{
  "n_kv_head": 6,
  "rope_base": 10000.0,
  "init": "normal",
  "init_std_up": 0.0196,
  "decay_fraction": 1.0,
  "doc_mask": true
}
MLP neurons of a small language model. Each row is named by its layer, matrix (down: output weights) and neuron, and shows model dimensions 160-287. Each number is 50 + 15 x the weight over its row's rms, rounded and kept within 0 to 99. A neuron's up and down rows have the sign that makes its largest values positive.
After each neuron's rows, "fires before" lists the tokens most often just after its 100 highest values on Wikipedia text that the model never trained on.

L4.down2608:40 67 53 73 30 58 40 46 37 42 50 57 34 29 65 33 43 27 30 42 65 54 45 48 52 51 52 35 85 19 69 37 64 39 74 70 49 50 86 62 65 51 43 61 57 42 25 31 34 44 73 38 43 79 64 50 47 59 59 64 59 49 53 31 27 50 45 61 44 61 26 47 58 41 34 25 39 47 63 48 79 27 56 55 49 53 37 73 53 61 68 60 76 66 69 44 35 71 53 33 81 54 55 16 37 55 63 58 49 65 63 67 55 65 65 59 39 48 61 30 34 56 51 62 26 51 63 29
fires before: "-"

L4.down1565:52 27 57 76 67 45 63 35 29 50 38 65 49 58 68 49 40 41 31 70 38 74 19 37 63 51 83 54 38 50 31 23 40 50 39 50 53 56 38 60 42 37 54 25 26 46 53 58 51 30 48 61 58 51 46 34 45 70 74 50 27 44 56 57 62 36 64 54 35 90 31 61 47 70 59 55 71 75 59 47 31 65 40 54 55 31 54 71 75 65 45 68 25 53 75 48 47 31 66 34 61 53 71 72 50 49 76 45 52 28 43 31 59 82 14 36 50 46 43 53 52 42 77 60 39 50 47 28
fires before: ".", " |", "|", "-"

L4.down1083:63 48 22 55 21 51 52 77 36 23 49 54 37 61 72 31 19 66 52 33 91 39 25 37 50 44 40 47 54 59 53 37 62 46 62 54 29 36 63 65 81 40 58 71 69 36 35 44 65 54 67 71 30 75 61 24 53 50 20 47 50 66 56 54 43 54 61 37 62 53 71 42 28 59 47 11 58 47 41 59 52 42 46 52 39 28 53 48 61 35 33 99 60 26 53 40 51 47 48 66 33 36 55 56 86 38 54 28 50 58 63 13 45 56 60 32 58 31 53 40 39 52 62 56 40 55 53 59
fires before: "\n", "-", " 1", " 0", " Report"

L4.down3134:47 51 36 45 34 48 72 64 36 37 49 45 51 55 53 57 75 65 67 56 39 71 56 60 57 64 86 37 23 44 60 52 36 67 51 33 36 62 85 59 44 53 35 55 73 69 41 62 47 69 69 32 64 61 49 20 49 53 42 65 72 55 62 44 54 55 57 33 51 43 81 45 34 40 50 66 78 47 57 76 73 92 71 41 65 71 53 45 60 57 39 71 54 21 69 31 45 31 61 51 38 57 79 33 61 73 42 21 69 50 45 56 46 45 43 08 39 41 51 31 42 84 61 39 27 40 42 77
fires before: "\n", "  "

L4.down1655:45 41 69 50 45 56 20 64 33 45 56 45 30 00 26 78 51 54 46 63 68 83 43 00 57 53 48 42 62 69 35 54 30 31 18 20 27 61 32 26 62 52 22 37 59 68 30 55 59 57 36 42 51 55 64 43 42 66 34 50 78 27 32 58 35 21 47 18 59 27 31 66 51 55 28 45 64 62 54 53 42 49 34 64 48 36 58 40 31 60 32 54 23 51 71 48 73 42 72 66 46 73 47 47 47 51 54 65 71 51 64 34 27 33 42 35 57 47 48 52 47 47 37 51 54 52 21 62
fires before: "s"

L4.down629:65 31 48 25 65 49 48 65 33 37 51 62 42 57 29 47 39 52 70 37 55 60 35 48 48 27 36 35 46 40 45 29 28 69 50 58 65 62 77 54 49 36 57 68 69 62 32 59 41 75 53 43 55 45 55 52 74 39 47 53 49 45 44 65 38 43 53 62 33 46 38 53 39 34 53 79 47 54 45 45 58 54 21 51 69 36 47 50 45 37 54 54 55 57 60 47 45 31 35 49 19 69 23 49 41 75 27 69 61 59 56 40 38 73 46 65 70 64 47 38 49 43 39 47 59 41 51 50
fires before: " The", "\n\n", " It", " He", " In", "\n"

L4.down3852:44 34 54 55 45 60 54 62 56 49 48 64 45 62 38 44 73 63 56 71 82 65 28 41 41 55 80 32 46 50 39 64 38 57 54 56 45 39 39 56 37 63 57 67 54 39 45 21 23 58 32 24 44 29 61 50 47 64 29 62 59 67 59 50 55 64 24 49 44 57 83 50 45 51 36 42 58 31 39 66 54 57 54 37 61 48 61 45 58 52 56 65 78 55 70 57 72 45 48 14 48 51 71 79 70 41 37 46 55 59 44 60 38 44 37 54 28 43 51 49 30 43 45 58 48 46 41 61
fires before: "\n", "  ", " Report"

L4.down342:63 31 50 51 20 54 60 74 67 71 63 52 59 57 44 58 66 59 39 57 94 47 50 36 50 45 61 58 34 52 83 47 31 35 34 42 30 42 39 64 79 60 63 69 58 55 35 43 49 39 63 52 34 38 64 40 38 32 69 30 31 64 61 34 58 67 20 45 86 74 48 54 77 71 25 58 69 64 52 50 31 71 30 53 49 32 75 29 52 40 25 49 56 42 49 38 52 58 55 55 55 51 60 63 29 58 52 41 55 45 59 44 25 57 55 27 71 17 59 62 31 44 42 33 68 67 54 78
fires before: "-", "\n", "|"

L4.down2328:79 26 61 38 62 53 52 21 42 57 29 69 22 39 60 51 62 42 57 30 48 82 82 48 39 35 44 36 71 78 55 34 68 47 38 86 43 65 66 41 45 56 46 23 53 41 44 36 73 27 52 47 59 36 33 41 46 79 66 52 13 70 39 46 74 57 17 53 65 30 34 63 32 69 63 59 63 43 28 51 56 41 35 53 39 46 68 56 60 68 40 42 55 61 26 25 45 32 87 30 52 57 97 79 53 19 55 57 44 52 51 51 51 44 29 71 36 54 44 34 33 37 71 51 34 36 42 54
fires before: "-", "\n", " —"

L4.down766:36 39 68 36 47 44 33 42 35 50 49 79 66 33 51 37 36 64 24 55 63 36 44 50 43 32 52 37 54 48 44 46 32 55 48 42 54 46 87 46 55 31 46 58 41 54 53 53 37 46 30 15 69 62 40 16 59 76 31 48 40 65 61 36 82 67 44 40 59 30 51 61 17 46 48 74 56 39 30 36 54 42 39 44 64 73 65 57 22 35 36 29 63 37 59 42 65 33 50 57 44 31 73 47 41 58 38 42 57 66 56 45 32 43 55 43 63 55 44 36 26 50 35 67 46 37 49 56
fires before: "\n", "\n\n", " It", " He", " In", " The"

L4.down2609:65 58 53 74 48 32 53 39 63 51 30 64 56 74 51 51 43 54 36 61 68 57 67 42 70 69 50 43 37 73 37 72 45 26 82 52 34 49 37 40 75 31 41 24 58 83 47 66 63 53 53 44 66 43 60 14 54 50 42 20 52 38 61 47 82 56 42 61 79 65 38 38 27 30 37 50 18 64 36 27 40 43 45 51 20 69 32 25 52 37 32 53 55 59 31 54 34 26 47 59 47 68 60 49 64 64 63 66 44 70 54 59 60 50 92 29 29 32 25 45 04 32 69 69 34 53 79 37
fires before: " |", "|", ")", "%", " ("

L4.down2751:59 21 50 27 40 61 41 49 37 46 32 31 62 38 64 61 78 42 55 28 65 54 52 53 58 60 61 24 46 41 40 28 57 58 56 51 29 65 43 51 69 37 33 59 54 46 77 43 35 43 49 46 21 42 44 48 54 56 60 56 29 25 43 59 61 34 32 46 90 60 63 60 48 85 56 58 24 49 60 58 12 60 53 52 67 42 45 43 48 23 38 77 32 52 44 59 48 64 61 54 33 69 50 38 53 32 29 81 56 83 57 23 45 34 48 47 27 34 49 43 30 53 63 00 34 41 43 58
fires before: " |", ":", ")", ".", "\n", " ("

L4.down397:37 44 72 21 40 26 45 58 55 60 56 49 70 50 38 54 26 73 68 42 47 85 36 35 38 46 66 37 46 42 37 46 59 74 59 30 45 91 61 48 48 43 44 42 38 52 22 32 54 61 61 58 48 63 44 53 54 30 72 51 43 56 06 54 32 53 27 34 47 72 49 58 39 43 36 62 41 68 42 59 61 46 54 35 67 21 61 63 49 59 04 71 47 46 51 61 45 66 41 54 44 85 34 58 36 71 53 74 63 74 40 31 40 44 50 40 65 50 43 36 25 41 65 46 39 52 57 27
fires before: "s"

L4.down1238:62 99 28 49 30 73 38 50 48 67 70 62 45 74 31 18 59 77 66 93 59 59 60 38 58 47 74 30 61 73 56 61 46 34 64 54 43 53 30 71 65 56 68 60 47 54 26 58 49 61 62 58 44 41 66 53 51 56 13 30 55 41 59 52 58 82 69 48 77 66 49 61 46 61 34 41 51 21 47 42 38 39 35 23 68 56 78 53 45 76 58 51 49 50 38 56 58 49 40 35 43 57 20 58 26 45 43 48 59 47 48 32 37 63 40 58 63 52 50 48 45 80 68 39 76 35 59 42
fires before: "|", " it", "\""

L4.down684:60 46 56 46 38 45 70 56 51 42 54 41 48 48 57 52 22 41 58 51 47 60 40 55 55 64 51 48 79 62 67 38 33 33 35 45 24 58 75 70 42 45 26 40 46 62 76 41 53 35 45 34 64 43 43 43 49 61 68 60 68 65 58 22 51 52 40 51 62 54 39 33 48 54 36 40 45 49 53 46 99 64 59 33 56 35 79 81 64 57 45 72 60 54 39 51 68 59 37 44 41 39 54 53 43 66 59 72 51 66 39 63 53 44 26 10 50 37 40 43 10 46 63 57 49 30 60 72
fires before: "=", "N", "\n", "{", "ai"

L4.down3347:71 29 37 61 43 28 52 33 44 60 59 66 73 51 57 46 52 61 46 52 45 65 45 77 82 59 52 44 43 47 70 76 49 49 59 41 56 61 45 51 51 36 21 58 57 45 44 60 34 45 35 46 30 35 41 47 43 77 67 11 44 81 72 71 49 41 58 30 45 57 16 51 44 53 21 47 62 67 24 35 37 22 58 65 67 64 45 67 70 55 59 74 19 32 65 62 34 67 47 32 67 41 38 55 18 45 42 49 51 47 44 53 38 41 43 83 48 32 69 56 53 63 66 38 39 37 30 47
fires before: " |", ";", " Be", "-"

L4.down584:59 53 60 23 66 59 27 63 45 34 51 49 45 37 57 51 58 45 35 09 36 85 58 37 52 47 52 51 66 42 44 79 59 55 67 75 63 32 56 34 54 56 35 50 53 38 50 52 18 29 63 48 44 60 49 75 60 58 92 61 45 44 54 56 81 67 65 52 62 65 26 42 41 57 74 65 50 46 31 42 56 50 44 83 54 51 17 58 24 49 41 54 66 30 20 56 52 58 66 45 59 56 50 54 35 68 76 47 57 74 38 69 52 67 54 32 27 50 67 31 55 69 80 58 47 48 49 83
fires before: "-"

L4.down2799:29 52 50 37 57 31 99 36 65 38 43 40 66 67 61 25 64 68 16 26 57 48 52 49 68 45 55 54 50 45 40 51 65 73 59 74 42 35 36 65 71 34 79 19 52 36 65 66 44 54 41 51 54 42 51 36 60 81 28 52 54 29 60 44 51 49 39 54 55 59 28 31 38 51 41 47 54 43 28 50 47 57 28 82 61 72 65 32 53 47 46 29 42 56 54 44 57 44 18 77 57 25 55 41 71 20 47 55 73 35 66 43 63 37 37 54 40 54 47 51 46 41 42 57 59 46 28 47
fires before: "=", "–", ")", "|"

L4.down2331:33 70 67 63 38 41 36 45 52 51 45 33 64 36 63 64 64 44 71 57 59 37 45 57 41 53 49 61 58 48 46 43 81 69 56 25 63 44 57 40 16 81 36 56 50 60 38 50 61 65 35 59 57 40 73 39 47 75 50 73 36 58 53 70 34 60 67 47 28 58 64 44 55 59 52 63 39 55 44 66 59 68 72 64 53 83 63 67 48 63 32 36 64 56 63 45 34 53 35 39 22 33 31 38 26 64 57 37 44 32 46 70 61 60 45 44 41 22 68 34 49 50 44 47 62 43 45 41
fires before: "=", ":", "\n", "uta"

L4.down1202:59 56 48 00 47 56 40 74 52 37 43 28 63 28 64 38 32 24 64 26 72 49 36 57 29 53 49 47 49 49 68 51 76 22 43 84 54 58 46 33 55 45 46 60 36 31 23 29 58 61 58 41 48 77 73 54 60 82 47 39 32 61 42 37 67 39 28 81 68 52 59 64 55 53 34 52 67 45 39 46 38 64 52 43 52 63 48 80 51 51 28 39 29 39 72 35 28 67 76 49 19 47 69 54 54 64 76 45 67 47 37 61 27 27 53 66 29 42 34 33 44 35 74 54 24 49 45 28
fires before: "-", "\n", "  ", " 5"

L4.down732:52 64 42 58 59 39 55 47 26 26 51 64 66 73 40 56 49 47 52 62 61 44 84 64 36 39 44 39 39 50 45 32 52 37 72 57 40 41 73 50 44 46 43 56 37 61 57 40 48 57 38 37 65 69 71 43 49 71 40 71 43 46 28 57 76 47 26 82 83 28 31 52 31 76 60 51 45 75 26 64 40 52 37 42 41 46 49 67 31 15 58 45 71 66 53 26 60 51 44 68 60 57 44 59 19 42 20 52 58 47 63 53 54 74 29 49 59 51 67 44 56 58 47 60 71 36 59 71
fires before: " the", "\n", "\n\n", " The", " It"

L4.down767:47 47 39 49 35 55 45 67 59 40 25 69 43 82 69 48 71 49 69 54 49 56 65 29 45 57 75 40 31 73 26 51 42 30 43 43 32 37 61 35 62 60 34 79 46 45 40 45 34 43 25 39 32 36 47 63 42 33 56 73 65 47 19 44 62 42 09 82 65 70 64 51 69 48 39 61 20 58 65 57 63 19 42 25 50 64 32 44 38 61 49 32 65 60 66 51 44 45 49 27 27 50 38 44 54 57 41 99 16 38 62 56 57 41 61 34 57 40 24 36 63 67 44 68 42 49 49 69
fires before: " |", "%", " ("